config = dict(
    num_key_value_heads=4,
    vocab_size=1024,
    norm_eps=1e-05,
    positions='learned',
    optimizer='muon_variant',
    learning_rate=0.00944,
    lr_head=0.00343,
    warmup_steps=200,
    schedule='wsd',
    decay_shape='square',
    doc_mask=False,
    train_tokens=207200000,
    dataset='wikipedia_en',
)
MLP neurons of a small language model. Each row is named by its layer, matrix (up: input weights; down: output weights) and neuron, and shows model dimensions 32-159. Each number is 500 + 25 x the weight over its row's rms, rounded and kept within 0 to 999. Numbers have three digits each.
Before each neuron's rows, "fires on" lists the tokens most often at its 100 highest values on Wikipedia text that the model never trained on; "fires before" lists the tokens most often just after its 100 highest values on Wikipedia text that the model never trained on.

fires on: "h", "ru", "g", "and", "n"
fires before: "ct", "ing", "ction", "old", "ind", "g"
L4.up442:504543504517492424469507461480510510497527474475543490480498546495469527477501507444500570488529491482514487515483475488508510470472530474478490556496510534494459485475505542505509497458503493539493548505518527487490526526438508466518502511511472506506532480479478448501497500497521508480485504442474485494481540437479500534462511484515502505497499477500553474518505478483509497488472
L4.down442:511525502495506519496498485556511485526529546483511495519489474486510505526501509546502506477501476475519429502489481524474478533480480486447506469514570535502481489492531503526534515485499493514501489491471521498501493498533446485552492509488465488529525507516475514524494490455514465545477506460514458526485509495513500500471528492485516532502455475510466501501514477533452510498506

fires on: " rec", " acc", "cc", " ne", " U"
fires before: "ord", "og", "ent", "ess", "red"
L2.up967:474527485501506500493496504406510561477496511452538520517515527493508509569532511554490493517485502484511492457499537467512462520523504438510494499532509532512491509510486554489476482527517505491512528497475487521522447482469541489509519544497467543494523484476471524483531502528490561518505468492474509511522484460482525506505519499504524504512552504525489494499467514472467504503481
L2.down967:482502494521521481542512479425496551504488511476525490478554527496514477510538499550431507498502485515469497503487515471470453480500481445496508524501490488499469504530479544506491493504542471496503562501466484497488477519499541472507510554535449558469505501509475511482484500535500518527503474504502488508518531439515491465520498487504496478478548457486500472513476559493480485527494

fires on: " cl", " st", " St", " sc", " Pl", " Cl"
fires before: "ub", "ar", "re", "ay", "a"
L2.up922:479520528496490495502542479495482458516517519484486451478482472486528446487550463515546531565463463439512476487530491518485503488479511513502521543512490493542545537474493482523500477505492496502486494486502496471478521461521503470541478506503509524475513481492476557491534533492518469503507542519473551526467434508476475467523490498496479535458550503511482519509500523483482481473493
L2.down922:491522509465528470547504475515524543514519481493471475486497473479525508521514488493500513575516502538511514504480478523487504513482504512498523531456540505506534493468531462495463477480489463462460467529493515505506503514515473486516453471460532524457531467513528518465526533508495520505473512513558519509495484492485491466486463494495503497502499465522488496502489523488510498442488

fires on: "g", "ru", "eng", "in", "un", "ee"
fires before: "th", "ct", "g", "ical", "al", "k"
L4.up158:509533483484466476519527486514438505505474533476474482546538484511529502480496533468508490474459516496537490522493461527522521522475523519511481486525470505466445522489451530496517482478497495471513513499487543500494512470506512442518489521504514499462515489481483503510489494533512526491507571509469473510434517464521463509518489482549499504489502497511474503476523540487506462484574
L4.down158:539527507482486469550505526512468461517467488503511444455510566551502478516523500482479527492456503476491542515521495497511509500518485494506518490560528535478468491520482480472491521490492503534500515525484513470509494530486463504466485499501543496482475447449466517501522514514509539509467526510538533475525490524525504528491495470476487507490481552480504466522498544449501474461516

fires on: ":", "rom", "r", " from", "ra"
fires before: " ", "ot", "in", " The", "00", "it"
L6.up889:494546484478471501475458481468469507490479520475473495480507543527503474510546476493529449474512486506506526491507483473474470508468507516538548526475493511475530479515481537516538489492445492510513455502506465510499492508517484477514519496487484509523466510474454503536522496468525557508474527436489499478510462480513482497465462504460500485465469467497536450510488531471524471485560
L6.down889:506512498481526472487444513475520491523515477515523507488494435453481517532469513505491494489517492512497491466497533496520486568505447510507491503491428486507470489487498446513465499471467502531508518464487537493494511494498495507499502503502480455492524460538501477487531518475512460506511506471490499541527479477494474515545530478526469500513543454482539529555493513537527497526456

fires on: "\n", "\n\n"
fires before: "|"
L2.up423:501542475483494516523528477490491489503493494514514519534483491482489532495509495456472512514467538493480531482495512462467483491464521520476570546484519528515486564463559523475519490480486481493512511497512521526479485563507500524498489493495503534481456487539477476532529452467485510492507514493510490510494502511507483481480485468508473528498491485540505530476503482481504496460467
L2.down423:520518506533490491499442543548495488524457419530495487539524481507478489522529560478556502565498482525494494480457488492496472467490519477507514502506488496494491500509503491447506499501514486507505503537512469452507499525473476496498484478557487516479513507516531486541563516533445484463543485535450496482507515488486531477510462445547502488471484501494494508463479498499486484492484

fires on: " Ind", " ind", "erman", "nd"
fires before: "ia", "ust", "iv", "o", "ian", "ep"
L6.up699:472528488513539446491489485526488510514481491512539524525503463463506512493497516453519521503483516484533525510532532494532460477493486523523512508486484506473535535499490528471565483534484460533556541499490521526479499535494506492523529465480484516481497514493536495507492523538507485496489473466445451459473491477541484462495523511449497555484491509478481510464513467492500516520506
L6.down699:490512488510503524502503473499469521459504474475461471490476500511479539519486528507514507489493484529490501494523504519536498490501512484523527516477504518493507513558492475503500462502533510521480505555475518490520517513487473506489549474506523474493529522492487486516552471514469459531545537518531479462517469479503476487493474510460490495503526538540464484479480482499488527500538

fires on: " pl", "pl", " fl", " us", "ail"
fires before: "ace", "ay", "ed", "at", "o", "ac"
L3.up875:519546508515480484520546484534493483512464495489490504527484491506512484500491501477508458477504507534498483477532509468488446503477469504493551473507494462520529561483465493458496475466437475484501517507517460486453509469503508509474497508521505490483516505497509483468484529496463484520527561520524481491529523465493509535531500473475499475545496450513450464496486455526482487489475
L3.down875:466502522498465476475481502500505520479481499504466504513519495529466516503555501496541521542484499520492520514512494510454507536482521484522465465461484552506508535518521448471496503519477434486528494521503491528487489425484515503502497503493524537486457501531511526532510583504480468514498527514451526544486503518460442474519473485514496489511517483551501500469451491494498482506508

fires on: "–", "-"
fires before: "1", "0", "2", "3", "6", "8"
L2.up150:508473474518481513471519481453512460504496525516490486480490477487528530502486526493470493508470515538491474493527514496476479472480495502545534502473460485496500522490493497521483534515501506447469469513518538505480536544527502498523560562514433508505469511462465500486496539526502517473509551517500479487511468515501485484505530475464517466518502497498478480457486474529516491483505
L2.down150:516521502488491514495434528512516487505493480466486519517482485466459504523516534484516530503527488501502503462505522465547496503502512533499501533477494546463504492525500501499533521459538517539497515461499469510511504536478466497476508464498474534489548455500519480491516536557468522521561513542480492522495514488550490510475541502559511451503520520454469482543513531512505508525475

fires on: "rit", "it", "oun", "is", "h", "p"
fires before: "ten", "er", "c", "ut", "ing", "ics"
L4.up410:532497547536515465485536544519477503480476494487542506498477488491516499521497519493519506507504536475539529477489477498497516512495487522467518548500508513512487483496546493502511478532505549487510478514499484499508480516498463494500554516533513485463511503493543491461497475560503467503502495452513472509526526540529500480487503511486488504522477480485527495485536488522478491491514
L4.down410:483492505511486491517542509520438487441495495562479519518518515501478533573467525503456547504517454530500471458490503451493504527474507453504558508465474538497471482534508462508499460504467514486491472533482483467503507516479487483469511511518486547500514507458513481469506466496523487486491540488548503480492481510545488488519515475491542482486486488500546523487506528509438451519506

fires on: " Te", " te", " pre", " co", " sup", "==="
fires before: "le", "am", "et", "x", "\n"
L2.up859:500477501505505522542479473550502496484567496475509503519512445487486506519498547449509470498485507483526540508511495474455534549496482546497490487483519515485501493495494530460491523502523511509482521488520522517504521469501510530486503512482440467526493524555528487495519510492502505494439464527495476507465496486506509532510499536497519541520512521489542491506455507477469506451514
L2.down859:498457485499529493542511497528500520502535503505480515528532441484511516533458521469485482501485478493506540516485484486454488532489463519496506496457533483480482495511506485446491524489583503522464509508508519537535506494488494496502538513502451484550491470517496505504522488501494491509492510511540455508491490473488531514550542513490533549500528542495498510479497511491488491435542

fires on: "\n"
fires before: "-", "|"
L4.up365:485473481503523507533462491464537527495508469460517530519492503517489445544476519490472528488527486491511574470520509462452493529528517511493516528451503451462511480482509473501462501478494498483492475510528540494474507455474549521502517524494500511427513509481490543465491488518517524500566455521535460510483487503510546484497532489531552533487493495473509466528479500451468477496515
L4.down365:467533509472487487498500501502537531524511556518456485510485541500491475524512492503537478528471485543485497526565484458495468504490519496458532454526489505513483508477446503502500516534505519507535489516530516484506511480519524514450522521523511458519501526512502566508493515520475495545565471511470495483490521489466490438465502471529511462506550532473483483520473510505521475540484

fires on: "ro", "t", "l", "he", "ish", "el"
fires before: "ther", "il", "te", "ad", "op", "k"
L3.up270:477521483499433550557558526503539493533492462506491476512503469495475574508531485514499526533528457492497505502506530483516534475539533492460488505494455460453474474499506542477513528480481503511534519552464493476473519495492511527508492477508491481520479505549497467475524496524497488511547501439517548460464482533457522516492492500525470462513519490531465521463494490507525503508483
L3.down270:480517481542542500550500472506492500505491514500483465516474471504513488570503536486438510533517449502479545542502497470520482530488461519520494569469543564475516493498503513523491524518528502462489457529494493511492497506482508517481464510498497496482495521492516515462504514515491446540523490526462495506509507443483505490497475509490536519486556504525484496541490493548498540485533

fires on: ")", "ce", " by"
fires before: " |", "ed", ":", "iv"
L2.up162:507544505557520536441525472527514547509505510512503518511516501493490508455463480445497474483490521473458482533499501520486499524492534512545482515494518518476517508478514485491467486512480496501527485502526490472514527507479547535556457466482489485476474476502436526518501519494509495473497484471537437490555494510511504491497495528496504533516525511537522538493529483519487516466488
L2.down162:548504495520492491454500484508488557541477482519494555515479501477539461472491527473504499476493463518460478506511482493526467515505508529529506459456503510497527518493544509513501465506481457471554522499488491492543482507469538532588515527479489494503457449486445532497489502514518527524529480485519476510514488511499478478501505527532493503478477499495483539490519480526517511506494

fires on: "ampions", "ace", "ly", " qu", "pen", " play"
fires before: " |", "hip", "al", "m"
L2.up255:520505508490473514533540497515542513491481510513471482516545471527536517511469535484494482475522483501549489517511503512496468498494503500500457546517486499518488536477523450519469477481479525484508525468487505485511541472487477507502510507505548527525501476511521495493523490480516486500505574515547495504461468466497500475483537499509503502527512498497465489462502533555521487550532
L2.down255:515491545482479486544527484524498525512447487516483483502517514511502516512481473446460479532522503505484496471467483502465529494469481509455482527510506510491514538514491483499484479499474512508517537518450487526508558459490475479553488474523535513475491485454536515489490516461490473501500532509524522543485513511507495485510495505502481475506493528509490495457491488559497462515542

fires on: "\n", ")", "=="
fires before: "-", "|", " |", "=="
L3.up1012:495498514539507486473485503508502475491533535511459510495542492491495455507490560535447492485514498482512521515515502500479543505526536501558559495486497501446522467450474492509480491492497511524499491485500547469469523460491501530520502485521503486523494471536499513492482518513470478500524495472545507499494517551507534491515483462531520515517511496475458498512520478487536478500471
L3.down1012:512516519509530490498455478491491505514510511525499484527492516502550507529522492457534483519509506476492518436520493506517507511519498493499510537511490494480492510506499472501474471483472514526518472505504497476501489457500500472516514497485504481479512535516481541504531541494468490538492520541572509556498553441490512480506494517515527494494539488472495500520504538475437443525512

fires on: "|---|---|---|---", "ace", "|---|---", "eng", "ance"
fires before: " |", "|", "th", "|---", "ord", "|---|---"
L2.up128:507500462485508492540557521546505507490532488466487475506488477467492526508488522519449482479516496488465519513519517497450522550489499483496538515480529536493475513485509486493499498561472508508472473500493515499492518463519504498492455479525565476470520490490501502466504520450507499523483516485538469466495461499512539468480494493518500485471486461476501507537515492497451525514504
L2.down128:492516501497461509470524510510517495561504513510516486504511473483490496473479551502506519429505504471491536468505495482512541575494450522528502520481501525531528508497511472481478472515524526471467445510522508511508519496476531490511478495532506474448502487535497474453506533423504520519504510522500499478507473454495505514500533547500473488455503501442476509537519483506491483511464

fires on: "rit", "ol"
fires before: "ish", "ten", "er", "ic", "ing", "ics"
L2.up776:522529484535510531533538537471475490541478506468495507515446522509460437463470539484501464497499446485488512470506492501507553469504485513514508511478483510475513493490468503541542525479490509470484480478480464476482507519454482458479525503483503484499523509509516467477496523546495503526500512520502491462520505472535526496520496496505504520452501485473559574519503528500463499501553
L2.down776:497524525521505495510505516492472496529466468462518541505471528491434466462495526502512482514494458474499496473524500512516517491506472461493542520484509517554509496512451470515544523481513552466473485472479507463521531543481499464499505512500503528484483476497516465484487490546487514498503493474513497469500527512496502522471507520468518513490485458507550527513502500492485528519541

fires on: "ec", "cc", " rec"
fires before: "ord", "h", "k", "ut", "ond", "hn"
L2.up597:479464484543472483504532492464450519481494483495555532454526527526510501520520519564519477528461520551484512499506506486498460483501518516495487442508489469474488488522504580502456513449530519482501500485475462492528502461526515460501533528497483480519492466512493532522498509464507547545495514519479519539465487487531543483533496483528546475461508492501520496470495484458543477509506
L2.down597:454474508517476503492523453496471497496500466514526564453543523540515501508514458552513491499487497508497502500492494488497437476510482483471468494503479494496479488554517533484477500464526498486511467484485490491501472488533499477486501516518516487543477487530498526496502518459472552539482480533499530496509489515528517509526496490505551492464497476494548518487497509507518510502529

fires on: " pl", "pl", " Pl"
fires before: "ace", "ay", "at", "ant", "ac", "an"
L2.up74:495489478528491469475512519462497515469515502503463526489501488460502458532520519538507550472498496491516490493512532551509501471489503470530504488487472482485504511465523491506513471488487485478470485464497466517461549475525496532503500466539511497559514496545519513502486475487532449494562482486495467517497463482493521492507532498462464492455543494487475498502460473501451507487521
L2.down74:453499497488503474488508473489468505481529482468545499519525485501494455533562506539486472508517492469519476484531498511526454525465508474468515482509486454456543571496494478471509453516510483487506502510442498470480514458488533565515466457542496474499498477540502491484493517490501521440515505494479510487505475498492484520526526514500497507514526442502480466526492484468458545496501

fires on: "is", "h", "it", "il", "as", "erson"
fires before: "od", "ter", "c", "it", "al"
L6.up753:544530440550493484515487505483493491502495487535508477486490518525478477508510526516516509488461514527522479539461463542475507460489505513484495535468484453471494464541499503484463484538482549503553506502469525509520441499513514520487516481510535505459491491525496482480498483558500525458502564515505453475478495485524483529464512533506473481461495514559529531496470494495510475458481
L6.down753:553491498483461471502495470481499515484484469509476538494502458491520471530521489481475507512511499475491478489507472495519498469480514501514441514515504480514496503497487471479502469523550466467519468504493482513509505527537526504448471489488511538481519518525471530526509505506530493503479509544440507528516492512510493451513503439505432524511489505476535496494499476481473513473535

fires on: " ind", "ace", "ark", " Ind", "ral"
fires before: " |", "ust", "ian", "iv", "ep", "o"
L2.up643:503574493483502460467510457494483501495490485475530478502554518459492546498509481485464476543516538498510511519516518508503501520496495481504515483490545527495516523497476497541499526507449490481468436478480504498493474509507517515516515513523522533536499521496497482495489497452474499532476516469484475486461526506502541510546592502462475513482469516488451513484547483502536475475530
L2.down643:459488483536532523498418478503516497498471493462504457516533469456509502478506498480501477458507529500479475524484463513572473470484457512501506495464520505496528465508471520493472476493510473493516488502491527549513501503479517488517467515463508484554501491518510525520496516476459510496499482465506555492478522475470506493550487489510509467479529562535493482537552502486509517471518